python train.py --vocab_size=1012 --positions="rope" --attn_scale=0.125 --init_std_o=0.0 --init_std_up=0.038 --learning_rate=0.00551 --weight_decay=0.0 --decay_fraction=0.808 --batch_tokens=[32768, 65536, 98304]
MLP neurons of a small language model. Each row is named by its layer, matrix (up: input weights; down: output weights) and neuron, and shows model dimensions 48-175. Each number is 500 + 25 x the weight over its row's rms, rounded and kept within 0 to 999. Numbers have three digits each.
After each neuron's rows, "fires after" lists the tokens most often just before its 100 highest values on Wikipedia text that the model never trained on.

L5.up70:533506530459483484503526493530491525509496446545529460505511446512513498517508478482496498453469524490461498504519500496517492484501520483494513508506481538496473492457518493509474511508503460489497515503498479550464455497548483484565507527498504512516523506522463461493459482478488455524502467514476493512517468488529519502520467487484513476560528532456472537531527531521473487502485
L5.down70:500506496500488477482504519475510488518505510484503455553527440516501492470507504494528503440549520524503489516484541483520489460493501494498503503510482561464499506496507475486490556484516515440465523520496520524494459498484484465507452534522529442488508490545501482490498507525515499481516474493494500522544471491516526521492502514495491557546554480529471514502476530522504547495523
fires after: " l", "w", "it", " C", "ed", " le"

L6.up488:460519527474516518492522518489511501470501493505482537450533535513488544520507532536491526538528491484451489497538492508514509486494470492488490518458536479555502497513481445499514521487497492535554479529489477519480512476509498485496527464530490535483470538522447528463544526500464501508479480498519443477456526475489506483485502522519503526485482509517489471508534480471533502524477
L6.down488:533499507471532520519488557512535475489490494508488520527487489507491496505555485505472532509496528455537507464509469493517488458472511514499471557512524484529485503503483487513484494548505527521509526505517504469482460474460445512535494468497527551498517507497500492459495486470499518521526497457504506529485492510488504504512502492501446480478487511499534495524491491474498512489522
fires after: ".", ").", "\"."

L7.up848:547461487477526519508481511522465511499485482462515495490467490489485512495460488524506501503524479508509542525527465482481432504509493522486547491529479512509476519520480480471467502524528523543510489515490501508488484470484517553474466489515518510473528484499497507484472484479486485500476507493549519487505520487517480496552469499518499524492519539481488483547495498482481532503491
L7.down848:509495471536497517497533541481535489525470502539454493531487481465507475514518513466451513491473508497464525469513559464525513524491516510487502489510518477488526468502470487511461492516540515469501481508464491518517490472470494521525486428530451511541502493513523496545555500508530485566520519514485496510495450530501498513474501495483540451514530467454479510500528496518488516521523
fires after: "1", "2", "0", " A", "ad"

L3.up11:471510547525483469491510560452474466510511477495482485530520504522523480476471448437499508493518540518492485497517524549470474493487522511554514503533543509500539502467526500511506499540479534478505556505526481526488488535495504518535534469486496493491499526506491453495504461474542506502490493510482475513473517528487546457418525530480517499520513507480479475469487453552500464514508
L3.down11:544527540479483555488451491462445481552460503480495498494522471506497541465522543526533522456525477472505466537489492511516521493500515462475538485471522523539491459529510496510460530512516474502470505504497463519504500500498501482514500533512482444537552440474516515494490522524494493472512465518466522525496485509503507479480516452455519528505493537473501483491532475502537461502525
fires after: " p", " S", "C", " P", "S", "P"

L2.up666:536494499470519525497502539435505536490510526496487500512482570495514471545468489490508467516470497487489498489535472504516454488482517528475523505473504532519469534545490508536464512485506490481476516514490513504496535459492501491502492494478502504516541508473512493459539500520499510529488482549486544503496499477494516452487491502479539484515500494501533476473506494480489478479527
L2.down666:519510508572521527487512505454503496467515534519483493545481535495513517476436455520511471508450499442499524470538529492493512482540529522500521503484441526489508496537501527517470518488479512513490532507481477516465516462494506539462505478510484470543549522521471502455449479517520469502517480523464565529492509500484488498517461529476521505493463506506538532453478514481506479513509
fires after: ".", " A", "O", "A", "th", " s"

L3.up687:521496536495507501525475551541509511490499505532505501471505556513534511456519501549485432500489470481499512490492488446524478462511539517450507507515488524521472515480483516505485548534501464526540532524437497504519519494494489538491524504494481485532479525453490498503495537491510476518511526483482504491500492502479517477564539516468484504451481467562479533544487531509493490505509
L3.down687:534503503498489471492506516517519509453454530502526501473518474527510512446497516527530447488520527505501507480497535478519493480480525508450523463499494504506532469484464464490503552568495496477478526530499514518527488505481491486515547553490489509538457494503507526467505538535474470503510501495541476506531476486512487498524519479488467483474516474563512492494455521503490509491544
fires after: "===", " ==", "==", "\n", " in", " ("

L3.up582:517491497486496503503475556522483503543511525510517486511458483491529495454496447477469514523433473509511538529503515492510486466516494507518518450529483533470459492512532487541552538516498491514523511552493512502505460515543519485505475501506527496490483469509496529518477503500488489506509473525514522497511483525524536483466494511462481493553510501472497497510511559464495423511475
L3.down582:513513491493495467526516541492500505484458503491497483453454462462455493471496496480527540487482458512544514490476466487466492491505502498495508527505486454520488472514518476502497533493504502500502516538492462525550499528558495495514501495513550520494519512516514484524462483470473497513496521538534490486484514529523516488508448519527475511523468502473523529516501532471466510516473
fires after: " l", "l", "il", " R", " r", "w"

L3.up835:466504537499503519486493506512454474494480481468492503475520504478526490512475467523482493455527547508445479534521490506507527509516502493504502489479526543483461529484496529544509500522480485499487490521471515519496472511545496525481491506506496479528496465561501496544460516480468480532489479550505504463471495520502524440519551568489501543533507485491475534544489490509488416494471
L3.down835:506508509473506511513485539492486488476564496504518433520502523538474512482509558512529463427500505505553494490502492536555496490496471469513503476492511496496523473524439498495507470488491457517523480514489544496525472482471511451508499508519504462503510536468484443507558513492499474481508521509529551494476514509499483531504491486471500518453495493462503501494502507464483526547466
fires after: " A", "l", "il", " O", "o", "un"

L5.up773:452516502541482521472497530526539516513500491514464497455472528505530533487503494493487513471496494526503493505462463503519500522481526484471539469457463487521503489522471522484480509525536515471495438512537524496472466506529471511491502487518505506459519506515480476503502521466501524503487462481524500492470474530522491502500512521454531479512496508551500464472477498508519497508509
L5.down773:512534469468476484469475533490519506485508491512544464508511493538482462518438494522504507480497470493501541472487522534488497487519460476515484483514466543487511529502509509502556501498477495451553466528500463512480496476515434518458500489514535518515540479497555502459509441504508499498507545501490493492483482467479528536515510486457456481538524496494450511458499488470537534518474
fires after: " E", " Re", "o", "ist", "it", "om"

L6.up80:532514479564519536501479536529520508487515533474522491477502501516465520538507508463483462498446473445555505474554480493514498508482497450499566509535490503490506499490520486506514515486506486521485480504485487512525502484490492529474509472544519498494514499522516487487507485462498477508476509504510457515505494493516538470547479500541510533499533521456514505477487486533543530540507
L6.down80:493486520499509512482523555542476493529452441494463501473478479513509480502500561480479502465522499481523533482526509491496521507475484473529488542467496451531490461503494496506474523523499501468498475487495502519462498504465534524465479500512528504486467506482485484502539488587494485488528472511490499518535494521439488544496497518516508471498504478493477545539511501483493529547517
fires after: " A", "A"

L8.up549:480553494492498493538494501472530480513520530508470484499466506480502510520505547526498524508517468537492483432545488456526517505524499501540499484485529531484505469535494511510493530508508479500455509546490489475462491477533456542533500528514510503488498507508539485515526501494489429513494497499476509510475504464482492500498446546521513507481486500512451449496526471456483520474544
L8.down549:460531488510503503500459476539503478496484488470521481463533468545561515526532490486469469521461484505474543519494511493519492516474463540492504504486491527516481522534486515507459483459466503496526551490513534547477538540515516520512509513472508537541455540502489496484497534503526493495499512480511499500513518489506521500472535470488495545483531493502499519518498488460527487492457
fires after: " ", "a", "b", "um", "i", "uc"

L6.up25:474504490509487471500472487509514487520491507475502463523487454482456460507490489490530506506509516536499534484532479490507422457433476494475504531485473496522492505515509503495468472494531475496453463519499515452517480512494547544515559499482538515532510496552471526523558503525555490502455519531526527524468475522509502480518512537521480458509498506476558485525490488523527495478493
L6.down25:516472498531478506516512515475518420502501491439490496466455513485523486494513500541536486516489524485516484531505509472515507530516521503522471507501480492530477478479510569490558459524516499514509513530531499539499524507518494468464471527523500505460460475489510458470492475552506468493487498527488530489496483496465474485488575512471475532509507485511504496487503505513488478528478
fires after: " an", " n", "N", " N", "\n", " a"

L5.up741:503499511531503523481494517470516519481507477507514465464466464518464524509494485466528523520484498528472508504509520506512525526482491502495575490519526515542507512526500515451458504489488501547477518523525492514465497471522466538507474467495475552508489466476502477518508487491522561497527475482505485534477483493546526475539462495490492459526484495473508451517461507484517505530516
L5.down741:527482500499500489519500521519533532496524476525534477489472496507448518494474468503512553506509479500507515488525555512446546516501493507495495570485519479497490492520538554498499496534497490507512508495516537486546500482474443512462453512500490473540542490521535460506487521455475507487524502515507539496494500473480492496479470515529483479495476461501531466481475464532526471493501
fires after: " d", " Re", " T", " m", "o", " re"

L7.up715:544494488489533534491484532497524535469465517473482551455503497529488516492573504511461488457538535481471509500483522488521550484495494498441474544510516486511485501504454484533508491493496472535527464519480498562497462477499500467512518492471504521499521509489458540430538498524466520480512510497522490500485513473486486465478508511527461507495480505509514505504492521495515518518470
L7.down715:527506506469545492528470521482535498486503484503506524496491506537478524490505487534477500494509564448484529476499521509524479492511504513493512542497466500501520490521508455480520517524543482475466524547478502518508491503467482484530492468504539490502493503493504471463468526502494505546523485491512494515462506504466515500515516487494507523474514513495537474485541502510478525517514
fires after: ".", "\n", ").", "\"."

L5.up695:503465505506518532481516555483513529483471486466479527455519485550487503501560505535497517485545521489482534457495504507514524463496475479478473547483505484545483529492436479502481508516478478514520471519488483557508499455494452451489548473464493524505491514478485546472531499477494506481500496520520475549497524479524485484485505490502460527522496510517518500500506484497540483514488
L5.down695:533491522499549528516514540479516518474492483478487554467498492522471521489535511548491518499521519496447504483495502519541520492489483476468479569491521485522460515479477481517496522513502516512506497538477487541515498477494463468523529455471476521499471507480479532414519513496489482472515512497524485530484516492458500481496521502535461511497476512493485484512525488468512517502498
fires after: ".", ").", "\"."

L7.up148:460496483544432502483489503511511489503510487489475496461530499520475467506524471491537551507501531520491536491468502477481486516469471529501494494485499473530506510489532492497471492493528539476496448503491491506479467486465430516516508479506466484503485461475523512501510499549499479473499539462477526475512521552511544514501507498499517491533493496515520478528512504519548518483492
L7.down148:520537498527492478522495505512532479479442515524489460494474539513496471541458490506494499512459506481539498499500501527494525486534541496476462486506513495525534482525502474538519499447520513479492488526508542520492524498484505501518485552494494459500538450436540486489483446526503471485475507513456533537518533503486497484550493530482486487539507486470524467547469504531460469489509
fires after: " I", " N", " Al", "N", "en", "o"

L7.up532:534482507498525513506480518491474509493494518489474504469518461505496538534515518538456563465501507490501524518491479505474531512493484526487483538544512461530542501496472504514531504528506490534501492500555495487479490462495491499469512530479484548511504503504511551479552522526513509458501487452543456524495533468503495493513477525525458482451487485515503441498509476495528488482431
L7.down532:534469486450484451472460533496487526490486465477522504538526462542481459517549539493510516533533522507494537452475558537502505443484475521488504508463511490462502511481499466482516517518487473439478534488509546451457492438505432485515507463513464496483488496525469485484505514466507498492490512490489491532490510527484475517459516479531525475506506540526487490501488526517520504503485
fires after: ".", "\".", ")."

L6.up578:552506483499516510511496529483545502491506500487533534442498506545474526493560516513459525498487532512516505480525471495516507457477494492500457555494496491494487506481464492547439551538503528520485511520486483543530479472491498445500545474487500530505502508464473540433546521495495488488478487494520500539461477502494528454483542490552481495490467507457534456481532515483480507499484
L6.down578:518480536483503505533502512506532500461504485482537535427490457518475505467527503510485489501513503491456500473474525513504506466506472474522482539507498517508488524483481498521509482492507505501462511510506460502512481462460529485515499475514512519488485484496470479404515559490530495474507478496522454516486509540468479448459505486531457508506486534497513494522505529484475524538506
fires after: ".", ").", "\"."

L6.up345:510497537514491485515478545483492538489513498505508450498488524508487490484507489501458513525512541508532524520513516542502463486490553483514473476497535499455521492467487530523484501515523465475485525491509525484517492512548481473477474539461487547482438491505519528514535461494511475462528492501535489509509440512547513533515495500516508502535532521473466478532486499566526494516520
L6.down345:488514521484524485478470486567541524511452505464470511526501482515489516537500466495520495482503485455514487486475507516478437492495495470526456432507499554515558478520480486481520505489479522508538435465497471516508491496485475471511440537513514515522466444467493506492508511513508527505497497498535535501481499470486513522525521486507476500483498508474508469491516518519475521522493
fires after: " m", "A", " Con", " d", " and", " to"

L8.up253:526484476488544496494478556498527474531477504450448490481480553511487520527474516497480518510476480501529539531539468533521502481482473541477516510475508468515533491535514493477489525478518496492456486492494485533510500482486497543494507491511501483500489516499451481477518490470511481500498501518491492436471475491548516470498477508524529465488517550507525530506512516526518520521486
L8.down253:490490529510526528520463500510514558511467496516514460513538510504519557499488507544535513503530488452493482496484508526501483501457488495508524465550456518463499525479500478499493497506511522510524531500470536470545472460491524496529471481529476469494539503521504495477483512516467498512477517507483520539508509483487489498519508506563519497521492550511520458538495513510451504482468
fires after: " A", "ar", "l", ".", "A"

L3.up185:512482526533491528490505504474506493490483483458511509496492476568519498500528515528467514463498509509474529445514501495504541472499507495477466497480528489529477486462440447567463495498527509481524469512461472542471483463506460476524542489505449543528484497504513518487535487525528534486521509506500508500497543449517486493489540515547459548488464464507516524507493488492544510510499
L3.down185:528472515488543508522512530483521527463473498473503543472525478561501510489530512559506535468522518467483530471496513518510509455502482512467469532484497500528490508499450441523518518490492486484504475547467477553524481473488479478525498464475476528505484519482517544438497496469509494471542500494532480534488522494461488499490530482535469537492494482497515496465494461490537488522486
fires after: ".", ").", "\"."